Part of a small language model's weights: MLP 2560 SwiGLU.
MLP neurons of a small language model. Each row is named by its layer, matrix (down: output weights) and neuron, and shows model dimensions 32-95. Each number is 128 + 32 x the weight over its row's rms, rounded and kept within 0 to 255. A neuron's up and down rows have the sign that makes its largest values positive.
A block is one neuron, or neurons of one layer that tend to fire together. After each block is what it responds to, as a language model described it from the Wikipedia text at the highest values.

L5.down357 [110  88 120 144 138 181  79 147  92 125 132  98  81 208 118 146 123  94 164 140 150 153  83 122 158 106 137 107 169  87 111 110 152 103 146 136 151 141 137 202 123 120  87 146 149 107 134 120 132 115 129 117 148 182 112 108 130 134 156 138 145 163 108 125]
L5.down477 [116 170 123 161  94 161 134 131  55 139  79 171 124 128 114  94 138 136  94  95 175 107 110 163 134 212 113 109  58 119 172 217 136 117 143 147  84 121 174  64 132  79 195 148  95 139 124 168 221 106 137 108 129 185 117 166 167 115  59  81 182 144 113 170]
L5.down1014 [141 140 129  83 109 177  93 188  81 117 125 161 168 166 139 104 128 137 185 180 111 132  90 105 101  91 194 151 163 212 116 169 159 139 134 148  43 114 145 195 122 108 166 151 139 124 136 115 110 119 170 178 112  73  97 112 169 108 124  97 180 121 116 124]
L5.down1230 [164 177 146 175 141 119 120 162 154 116 121 107  76 152 113 102 132 123 195 100 110 142  83 159 119 123 148 155 107 124 120 106 112 129 100 111 126 133 144 108 179 142 124 125  77 187  86  88 177 123 127 151 169 151 140 145 129  46 130 167 110 109 144 108]
L5.down1769 [163 144 116 121 140 138 139 137 144 110 102 111 139 116  75 128 144 131  74 177 102 140 162 110  89  94  70 162 131 169  96 191 104 122  84 133 135  85 169 107 152 134 119 168 126 134 109 119 101 165 163 117  95 148 149 151  63 101 128 121  81 100 100 162]
L5.down2076 [136 105 128 137 148 133 163 100 135 177 131 139 101 160 119 127 133  74  95 128 204 116  71 123 129  86 112  94  67 179 122 164  85 119 182 119  35 115 187 129 103  97  77 143 119 124  86  81 120 105 141 158 125 128 150 146 147 173 161 143  96 139 129 135]
L5.down2319 [153  75 130 161 109 178 173 149 124 181 169 126 143 121 102 119 159 157 100 122 150 170  89  78 114 106  44 193 179 167 148 105  91 129 155 152 197  99  94 108  62  80  52  99 124 170 108 107 138 136 144  80 152 213 148 180 107 118  71 131 102 171  95 111]
L5.down2514 [110 108  97 133 142 139 134 142 125 132  89 135  98 142 172 155 123 151 188 149 167 164 109  90 101 137 128 130 134 146 119  79  65 134 103 165 161 158 153 158 124 151 115 109 177 150 119 184 135 100 119 132 149  88 138  44  82 173 176 124 129 115  94 150]
Description: Final token of a person's first name just before the surname, often word-piece endings like Kl-aus, Józe-f, Salvat-ore, or whole names like Richard.

L3.down1750 [220 150 193 139 171 129 153 193  97 145 151 143 128 158 155 113 157 111 131 131 141 166 147 105 165 158  78 127 168 143 134 124 146 165 103 121 111 100 113 140 148 174 187 120 100 105 105 173 147 107  81 128 101  98 138 167 115 152 103 130 138 120 103 112]
Description: The token just before the year in full dates, the comma after the day (March 21, 2019) or the month name (9 February 2024, in October 2024).

L5.down80 [123 121 127 159 200 139 122 138 135 141 136 162 145 123 142 160 115 183 123 150 140 163 110 110 150 149 124  88 140  98 135 174 140  98 142 124 143 104 117 186 104 171 169 173  52 114 162 104 149 152 182  79 111 101  45  99 135 145 166 141 117 152 118 106]
L5.down644 [110 167  69 170 175 128 126 169 115 156 148 126 150 180  97  93  42 161 118 168 121 113 112  84 161 171 115 135 179 118 170 162 135 105 108 187 136 130 142 128 127  85 103 100 134 118 114 145  60  53  66 106 180 109 152 139  73 135 146 154 169 168 127 166]
L5.down1275 [ 82  78  91 145  98 130 175 156 160 159 105 153  99 157 105  94 144 111 144 203 121 127 154  95 116 122 118 126  99 106 134  95 151 134  97 155 188 100 116 127 182 125 150 137 132 145 131 129 113 137 136 146 114 122 105 139 134 146  84 115 100  95  80  73]
L5.down1324 [190  59 118 122 104  76 124 161 145 125 133 158 162 131 100 154 151 184 161 129 108 118 208 121  94 142 154 121 179 104 153 138 186 124 102 149 138 157 177 184 159 118 171 147 102 131 124 143 120 147 152 152 105 191 158 132 152  62 136  75 117 153 117 104]
L5.down1356 [ 93 104 139 111 143 163 150 109 139 124 115 122  90 169  99 193 161 134 147 136 107 104  82  75 110 148 155 119 124  98 123 154  93 143 148 176  88 139  89 136 167 162 110 162  37 126 142 117 179 140  62 157 128 154 133 150 177  56 131 112 124 139 157  66]
L5.down1824 [132 132 161 156 173 119 117 129 128 108 103 110  68 107 152 128  80 132 233  91 182 121 153 116 113  70 184 168 208 138 132 141  94 115 148 155 146 161 124  78 124 141 156 148  80  70 120 141  97  73 140 105 142 186 147 159 176 140 137 167 129 149 144 141]
L5.down2251 [102 127  90  74 172 107 153  74 114 192 133 152  91 122 111 100  71  85 144 149 154 148 140 127 147 116 160 107 196 141  82 188 142 164 111 104  91 124 132 138 118 104 136  93 162 134  95 138 142  95 150 166 126 105 113 149 125 131  92 121 143 137 115 182]
L5.down2306 [133 103 108 130 188 199 187 168 130 145  88 157 100 172 115 144 100 130  64 125 172 153 131 137 139 160 106 179 130 155  75 134 112 136 144 140 189 185 163 198 157 161 150  99 117 129 163 175 149 131 117 125 108 117 103 172 145 182 204 102 161  70 146 141]
Description: Opening word-piece of a longer split word, chiefly "ex"/"Ex" (example, extra, exposed, ex-General), also c, cons, ext, inter.

L3.down946 [138 117 149 119 156 132 165 154 107 131 123 154 171 100 167 147 127 136  86 173 111 117 151  83 102 122 140 123 143 138 113 108  68 153 104  81 152 112 124 103 136 139  95  96 137 139 114  99 102 157 116 149 182 167 136 157 123 102 190 178 145 101 163 135]
Description: The token right after a multi-token proper name, often its next piece or a following word, e.g. Pebas Formation, Bailey was, Lacey (.

L7.down35 [105 209 103 208 157 193  77 148  83 117 143 138 188 113 179 113  98  80 132 142 143 150  95 121 129 119 114 130 119 132 159  78 146  79 159  86 116 105 130 107 100  89  77 117 147 162 125 149 165 113 174 164 153 114  74 175 165 159 119 128  87  91 167 137]
L7.down73 [162 148  96 203  69 181 140 119 166  96 126 129 124 183  69  95 144 112  56  85 138 126 173 136  51 190 191 139 148 139 104  94 161 152 155 107 169 125  88 201 142 116  90 128 130  97 113 135 120 193  73 134  79 174  82 143 172  97 127  95 103 135 134 145]
L7.down298 [ 81 132 124 150 162 127 162 120 150  86 125 137 138 127 122 153 120  83 129 166 133 110 140 141 173  92  91 120  86 116 160 147 132  82 121  99 137 132 172 108 161 124 200  58 117 113 121 152 111  84 107 142 116 154 139 106  96 113 149  75  64 161 143 192]
L7.down854 [ 74 100 115 121 128 142 133 142 145 127 124 134 113 109 163  82 116 116 111  91 113 125 118 111 107 129  56 107 110  75 128 103 111 181 182 152 112 112  67 160 165 116  64  86 146  91 103 146 109 136 144 126  98  83  76 166 137 114  81 119 153 163 186 114]
L7.down1151 [146 106 133 135 173 111 141 109  46 172  65  99 123 108 129  71  71 118 109  82  63 127 125 164 107 107 115 146  97 136 136 136 166 155 169 118 130 100 124 133 112 143 153  97  90 108 130 145  88  65  78 148 127  93 153 140 123 151 106 161 139 123 150 162]
L7.down1161 [163  99 119 109 132 118 135 108 146 152 110 126  90 103 120 111 156 119 120  94 108 138 162 127 130 145 175 114 120 143 131 168 143 123 109  98  91  89 114 107 117  78 143 106 140 133 153  88  95 144 180 154 166 133 148 140 149 121 104 103 105 146 142 126]
L7.down2134 [120 179 105 151 111 200  64  94 146 121  98 155 117 185  88 138 147  90  98 130 131  98 147 148 182 121 114 138 114 112 135  99 160 116 134 131 119 106  97 175 197 184 122 146 153 129  54 170 125 161 124 200 151  97 130 177 137  98 112 115 128  68 162 138]
L7.down2203 [117 124 145 130 116 128 148 182 107 138  87  82 147 111 125  91 158 104 105 103 132  95 126  79 134 129 139 147 144 155 124 106  90 193 169 118 174 133  68 139  77  54  84 124 139 167  76  95 108 123 113 125  99 163 103 142 126 144 121  86 160 147 145 140]
Description: First piece of a person's given name in lists, tables and match reports, especially Al- and El-, as in Alwin, Al-Dosari, Elisabeth.

L7.down650 [132 125 117 160 154 120 161  89 140 153 107 142  83 148 165 187  67 169 120 146  76 176 154 143 128 166 126 100 129 135  74 135 103 145  75 186 123 106 103  93  89  78 127 186  66  69 147 151  70 113 117  95 103 124 103 146 108 130 136 109  93 178 113 116]
L7.down701 [105  90 109 163 169 140 138 106  95 138 135 118 134 199 136 178 114 111  74 132  97 112 158 150 106 123  86  84  98 163 144 106 101 130 118 167 171 101 135 187 121 204 169 118 102 117 167 126 113  86 144 145 136 152 150 124 121 163 150 148 139 154 127 117]
L7.down975 [118 102  82 151  99 143  43  42  93 136 129 154 169 111 112  69 123 162 170 156 128 143  95 129 120 162 101  94  58 144 153 129 135  66 101 126 117 139 120 133 115 166 116 119 129 126 127 113 149 135 124 169  76 123 136 173 117 141 207 134 165 143 116  94]
L7.down1021 [145 134 108 123 117 136 105  93 162 132  77 107  88 107 143 197  86 116 110 217  45 191 131 113  44 109  73  83 121 125 184 167 148 100 118 112 118 153 188 145 107  79  83 109 164 179 124 149 122 157  62 112 104 191 132 127 113 153 167  63 184 128 102 115]
L7.down1045 [165  88 126  79 124 113 124  99 134  93 145 141 100 133 142 137 149 156  61 165 100 106 141 172 126 110 127 160 145  46 153 149 114 150  90 167 130 152 163 179 154 128 139 160 158  72 136 155 110 155 110  53 124 141 110 157 112 103 132 149 111 167 115 198]
L7.down1503 [118 130  98 136  84 161  78  89 141 167 126 124 115 124 116 113 127 105 147 161 108  79 142  92 129 133 101  99 108 153 160 126  78  85 103 128 146  89 116  97  55 162 126 187 101 147 156 136 149 172 144 188  77 105 108 128 142 102 104 189 102 184 117 108]
L7.down1708 [177 146 131 122 122 107 197 123 176 154 182  88 124 148 127 163 135 139  97 150 107 156 115 132 128 146 160 145 138 112 193 134  91  91 131 151 103 154 163 150 104 121 158 148 126 180  83 127 136  71 134 145 147 132 142 133 117  85 108  92 105 128 134 128]
L7.down2413 [116 122 116 139 199 113 130 162 132 200 137 163 127 111 116 187 165 175 108 124 109 139 115 134 141 160 130  99 149 152  99 107  80  89 149  94 145  83 154  95  99 151 104 133 136 139 149 146 143 112 113 130  82 128  95 119  84 186 128 106  92 128 140 171]
Description: Fires on word-opening pieces, chiefly "ex" (exiled, example, exaggerated, ex-General), plus weaker "con", "ap" and title words like General.

L3.down1371 [103  50 128 163 121 118 156  99 168 109 149 108 107  99 159 120  56 150  90  81 130 113 118 104 139 105 139 149 133 145 144  79 112 164 116 106 133 137 147 104 110 108 102  91 165 132 172  85 156 149 150 184 141 104 136 175  91 146 109 114 142 102 180 128]
Description: Opening or second sub-word piece of a word split into several tokens, e.g. Fl-a-herty, Mar-xismus, Con-viction, Ex-hibitions, c-rises.

L3.down1512 [127  85 104 155 135 118 155 148 108 125  23 126  88  92 148  97 100 134 114 124  60 132 164 103 152  80 117 189 121 110 124 132 184  95 132 116 180 160 127 136 158  94 118 137 124 133 170 107  96  90 147 161 112 126 129  80  90 159 140 142  76 127 153 150]
Description: The opening Al or al piece of a split word, as in Alwin, Al-Wehda, alma mater, alpha, Alps; also weaker on his/he and miscellaneous tokens.

L7.down19 [102 130 125 159 104 117 154  75 100  96 128 132 106 158 177 133 166  87 127 135  99  90 155  70  79 133 134 173  86 142 191 157 157 129 123 154 175 124  72  96  79 110 165 190  95 121 146 116 179 163 137 101 141  84 130 135 132 162 145 162 144 183 137 124]
L7.down906 [147  92 109 165 136 143 144 154 103 101  62  98  89 108 156 146 111 141  96 175 183 163  70 138 100 143 112 129 129 136 152 127  80 138 105 166 156 175 116 125 168 196  71 101 108 185 183  71 158 171 133 106  61 130  98 117 191 105 101 123 160 152 116  99]
L7.down1034 [109 108  99 118 129 178 134 210 124 110  83 184 103 170 202 133 155 138 138 136  87 148  96 118 140 142 132  86 100 146 104 120 110 185 144 100 114 125 158 141 141 106 113 138  92 238 100 132 133 116 151 125 139 172 179 122 129 142 105 165  98 101 132 105]
L7.down1079 [103  87 171  69 173 107 177  61 125 193 145 127 122  94 166 119 160 115 108 146 157 164 172 158 132 134  95 133  88 128  69  86 109 158 115 183 179 127 171 122  96 125  96 168 115 149 104  76  96 114 119 124 117 110 147 134 103 153 101  84 116 162 149 158]
L7.down1474 [137 136 154 131 174 148 132 111 184 185  84 119 160 119  67 127  91 130 103 160 115 128 155  64 100  78 111  73 138 200  82  99 136  97 212 158  91  85 166 163 181 121 132 186 110  97 146 123  74 122 107 155 165 147  75  62 108  97 129 111 113 143 123 124]
L7.down1622 [145 109 109  98  90 112 124 109 104 171  89 115 118  76 129  87  82 158 129 110 175  53  96 110 146 113  75 161  77 170 159 110 117 158 134 116 155  50 177 162  71 113 112  98 121  69 141 103  83 155 154 154 128 132  86 135 121  94 124 111 138 128  95 140]
L7.down1725 [132  81 146 100  89 129 115 160 133 112 106  46 141 136 203 122  49 107 122 171  89 154 158 102 137 165  85 170  59  40 135  86 116 139 124 197 102 124  80 138 136 146 129 158 132 200 150  63 134 177 158 162 126 117  94  92 111  61 111 123 114  92 104 117]
L7.down1902 [138  64 136 134 150 174 151 100  91 168  99 132 118  92  65 173 165 143 135 128 129 151  77 163 128  96  95 126 127 126 137 114 128 188 192 142 114 142 114 174 120 132 137 133 126 170 124 121  77 179 107 118 103  92 186  93  94 140  80 133 138 141 145  99]
Description: Commas, semicolons and "such" right after an item or date, where a list, extra detail or examples follow, e.g. "(1889, 1890)", "games such as", "German, Portuguese".

L5.down104 [137 139 138 116 136 127  90  72 167 170 133  99 149 169  86 137 100 155 145 163 163 105 112 161 122 141 147  95  88 122  91 127  91 187 170 133 153 142 120 135 125  87 107 139 154 123 125 126 106 175 110 117 140  76 156 110 142 210 133 103 125 142 117 205]
L5.down174 [ 49 132 141 149 127 158 160  59  85 136 134  80  88  73 154 130 137 176 121 161 130 143 119 134  84 129 127 105  92 160 115 154 102 157 147 126 127 115 147 137 143 105 182  76  87  93 115 149 141 142 123 113 141 107 126  89 179 147 117  91 211 134 166 140]
L5.down418 [131  96 162 140 148 104 146 123 135 142  95 179 109 173 100 112  78 114 125 124 101 125 167 176 144  90 182 132 120 114  78 115 164 136 134 119 136  84 141 115 111  73 139 122 124 145 154 211 129 104  71  97 137 130 105 135 120 190 127 131 110 107 128 143]
L5.down751 [131 161 183  62 198 131 124 166 111 140 108 179 152 135 125 163 120 155  91 127  86 169 142 136 156 147 102 143 172 166 161 133 145 113 121 145 156 138 165 119 107 120 176 149 119  99  91 127  91 138 134  77 155 143 133  75 150 122 144 103 158 140  99 100]
L5.down774 [101 126 132 101 166 131 162  86 104 131  90 131 171 111 137 115 138 124 110 125 122  75  83 159  99  95 123 167  57 136 132 187  70 161 178 102 112 121 117  96  69 123  80 157 117 131  55 137 134 103 181 130 158  94 123  79 131 137 179 152 184 126  99  81]
L5.down1328 [162 129 102 194 106 139 181 139 145 144 128 102 106 181  86  99 156 135 123 131 150 150 132  89 103 154 136 163 151  71 136  97 188  85 123 174 113 115 148 111  91 112 108 128 130 121  77 187  88 208 130  86 156 130 164  77 110 109 131 221 105 105 138 123]
L5.down1333 [115  73 121 108 133 195 154 154 174 116 125 163  97 116 108 166 133 126 120 103  59 182 167 118 136 170 115  79 151 160 165 114 158 144 169  94 154  98 102 151 172 108 139  73 121 196 177 170 113 168 128 139 111 164 192 157 130 186  91  92 116  90 107 130]
L5.down2310 [101 133 155  93 171 146 151 105 157 111 151 143 104 122 112 122 135 141 157 168 144 159 119 151 211  72 151 114 157 121 143 173 113 128 122 137 130 161 117 148 178 140  86 148 126 101 132 128 111 149 146 176 151 113 110 121  93 134 113 165 161 159  93 142]
Description: Commas right after a proper name, opening an appositive, list, or place-region pair, such as "Connie, who", "Kaunas, Lithuania", "Brett, Ken"; also thousands commas in numbers.

L7.down147 [ 79 143  73 153 135  94 126 136 106 134  82 136  98  37 114 133 138  98 187 137 151 107 178 144  87 150 158 134  86 122 132 140  78  98 110 149  98 168  85 136 188 159 184 104 159 114 160 115  95 106 110 136  99  84 146 106 169 119 161  97 128 131  43 126]
L7.down160 [111 127 158 175 117 214 104 188 104  98  97 144  69 187  80  71 108 117  92  86 113 184 115 108 172 121  99 113  95 158 104 110 132  18 146 181 136 164 135 179 214 128 141  84 119 141  86 158  83 112 139  97 159 170 139 146 116  77 134  70 125  96 119 108]
L7.down262 [179 120 144 161  96 102 129 150 130 175 160 128 146 138 155 106 113  82 108 165 158 139 157  65 124 105  80  99  64 116 148 137 181 142 130 125 166 116 139 141 106 147 104 129 121 127  91 179 150 106 142 137 158 137 120 172 132 175 131 221 157 138 133  71]
L7.down377 [104 123 156 143 135 100 118  74 106 119 121 134  65  75 107 171 107 152 139 174 169 161 155  99 142 132 126  90 183 228 178 123  43  93  94 149 156  99 167 177 116 132 100 107  88  61 130 151  95 136 113 140 179 116 156 151  79 146 160 129  89 105 142 162]
L7.down1259 [111 151 157 168  99 111 139 106  79  78 151 137 142 131  96 110  78 149 150  93 112 129  74 127  92 133 150 127 149 129  84 135 121 102 117  84 124 191 120 174 158 191 114  95 154 108 109 142 146 114 141 123 117 144 140 116 120 150 146 147 114 123  89 107]
L7.down1355 [136 123 157 135 149 109 131 104 126 146 191 112  86 146 210 110 163 158 132  61 133 153 128 121 141 157 118 110 127 165 185 162 140 117 112 144 116 121 148 144 129 127 147 141 140 142 143 151 148 117 171 164 106 180 119 171 188 137 129 168 166 154 118 169]
L7.down1681 [162 167  85 172  89 173 149 127  97  97 136  90 150 136 119  74 123 161 106 119 157 155 130  92  98 120 129 121 114 119 104 140 127 132 153 100 149 180 138 200 121 136 175 157 163 152 162 124 119 142 116 140 164 149 130 159 131 153  92 161 102 178 102 126]
L7.down2295 [138 110 116 107 131 146 117 113 151 142 125 103 121 174 187 124 125 144 128 160 115 162  83 142 158 172 123 105  68 121 158  92  75 125 134 130  95 108 104 126 128  99 150 153 107 117 100 131 121 104 141 146 107 143 104 125 171 108 119  93 128 142 122  85]
Description: Mostly the closing = of an article title heading, was after a subject's surname, and word pieces inside Spanish or foreign names such as Es-per-anza and Rio de.

L5.down30 [134  89 100  69 154 107 103 174 124  71 158 135 169 121  95 138 117 141 137  88 154 119 101 123 150 100 130  96 188 108 132 113 145 147 182 160 151 186 154 142  89  89 131  95 153 120 108 126 132 116 119 116 103 110 170 184 123 170 162 153 116 150 163  95]
L5.down460 [148 167 216 118 150 120 108 176 122 135 128 136  93  69 152 131 170 186 147 143 150 106  64 122 116 158 112 129 100 111 160 118  89 129 111 179 113 125 126 142 121 104 153 148 141 130 151  70 150 140 116 134 120 134 170 125 159 210 156 154 149 142 199 133]
L5.down593 [181  97 108  86  56 163  67 144 147 109 167  96 105 125 144 144 197 137 182  87 132 128 114 109 149 118 130 114 187  52 173  69 137 189  89 117 128  66 129  69 152 167  91 125 173  94 123  69  91  97  98  99 184 128 126 166 141 185 118 115 145 209  97 156]
L5.down847 [139 209  94  92  55  96 147 159 115 135 183 123 149 127 153 105  85 139 138 170 123 148 135 128 115 136 171  80 162  93  74  85  68  50 126 168 189 190 163  98 132 185  99 102 138 109 112 138  87  73 113 100  71 112 114 144 106  96 113 160 126 113 164 153]
L5.down1527 [100 104 188 130 138 194 158 182  99 105 105 159 125 120 154 120 110  54 108 113  59 122  86  98 147 114  98 130 177  93  96 108 150  81 134  97 115  88 159  79 138 164 163 125 130 150 133 113 162 146 159 100 132 146 142 140  90 166 110 178  74 131 146 133]
L5.down1843 [121  98  84 115  98 163 155 136 107 108 155  38 154 115  93 162 150 123  79 140 126 127 148  68 142 138 139  66 138 122 144 126  56 146 107 117 153 114  80 124  91  79  98 178  86 122 146 132 210 193 201 137 133 152 176  99  92 119  36 115 159 136 114 145]
L5.down1979 [ 93 184 100 104 167  73 165  86 101 165  96 107 162 168 110 157 139  86  72 177 117 146 155  97 184 118 143 128  85 120  81 101 122 114 129 123 147 180 142 153 120  79 141 159 191  96  84  67  81 172 111  85 114 132 196 135 147 110 147 118  93 138  95 158]
L5.down2281 [ 48 123 116 152 135 129  89 140 129  77 160 134  81 108 116 112 119  75 112  94 106 133  91 127 123 115 122 121 111  95 124 156 125 124 102  42 164 127 198  86  96 120 120 131 132  94  83 101 140 146 104 124 130 104 102 111 140 197 101 170  64 158 164 150]
Description: Closing =, ==, === marks ending Wikipedia titles and section headings (= Keeble Observatory =, == Cast ==), plus second words of set phrases (one of, rather than).

L5.down14 [121  72 103 150 147  99 150 126  79 179 156 119  79 140 181 191 167 109 173 125 152 130 168 150 110  89 141 157 118 137 107 115  80 144 187  79 110  77 160 155 132  89 112 138  63 148  87 167 131  85  95 117 106 201 101 140 156 128 146  91  87 124 115 106]
L5.down221 [ 77 105 127 168 143 127 138 153 129 164 124 164 171 122 169 118 134 108 140 153 119  90 106 129 112 162 105  97 115 125 148 132  91 135 146 182 161 104 134  94 172 124 119 110 125 192 132 150 128 153 124 142 130  94 129 151  72 124 102 110 125 169 123 162]
L5.down329 [138 110  42 178  85 147 135 105 178 100 153 131  82 141 112 119 163 152 188 175 127 163 146 135 104 137 105 195 155 138 121 130 171  82 109 110 133 159 127 121 126 134 148 121 145 161 142 120 109 144 142 107 121 165 146 117 114  94 152 104  93  50 134  93]
L5.down1125 [146 137 158 119 168 157 113 167 176 103 122 101  95 148 120 100 117 130 136 117 163 149 147  87  84 130 125 100 163 122  88  86  82 148 133 132  96 144 141 137 131 139  69 129  86 132 129 136 135 198  57 129  89 164 142 104 105 172 185 128 153 130 120  80]
L5.down2089 [114 108 179 127 172 113 118 136 109  74 124 129  91 197 148 179 197 103 116 100 170 106  94 118 116  99 141 124 111 163  93  90 120 119  95 165 183 167 152  92  97 122  94 201 139 151 140 170 164  99 139  89  72 187 115 100 165 164  62 104 161 122 126 120]
L5.down2148 [168 112 153 152 171 205 108 127 141  56  78  96 122  76 143 121 151 133 121  90 173 151 160 117 131 148 200 131 149 105 113 135 129  78 148  84 142 117 117 198 147 152 104 215  70 134 131 117 148 116 109 122 162 181 120 100  92 139 181 140 154 187  81 129]
L5.down2194 [ 73 157 160 152 175  92 108 136 133 148 105  73 144  72  90 119 156  87 121  71 145  96 127 112  98 126  74 108 109 108 119 148 104 108  64 115 131 142 113  96  94  57  94 122 154 151 140 108 136 170 112 139 145 113  91 125 137 114 116 137 138 178 197 130]
L5.down2480 [118 125 102 130 158 146 130 118  95 106 125 156 146 168  88 132 138 148 143 126 132 125 156 113 122 111 194 129 132 164 139 141 163 118 221 103 112 103 114 120 100 138 159 117 139 206 113 133 114  96 102 144 118 151 164 165 128 110 150  81 112 107 158  96]
Description: Commas between day and year in full dates such as June 20, 1976, plus spaces, colons and digits before numbers.

L3.down876 [124 120 148 148 137 133 149 123 165 112  68  80 100 116  84 118 100 107 140 143 149 119 173  98 111  59 111 147 120 144 141 116 106 105 145 170 121 107 167 131 131 151 155 178 133 121 117 118  94  93  92 145 142  74 118 135 168 135 114 139 176 188  90 112]
Description: Commas, and sometimes ), or ; marks, between items in a series, often just before and, as in homebuilding, architecture, and history or Sam Bush, The String Cheese.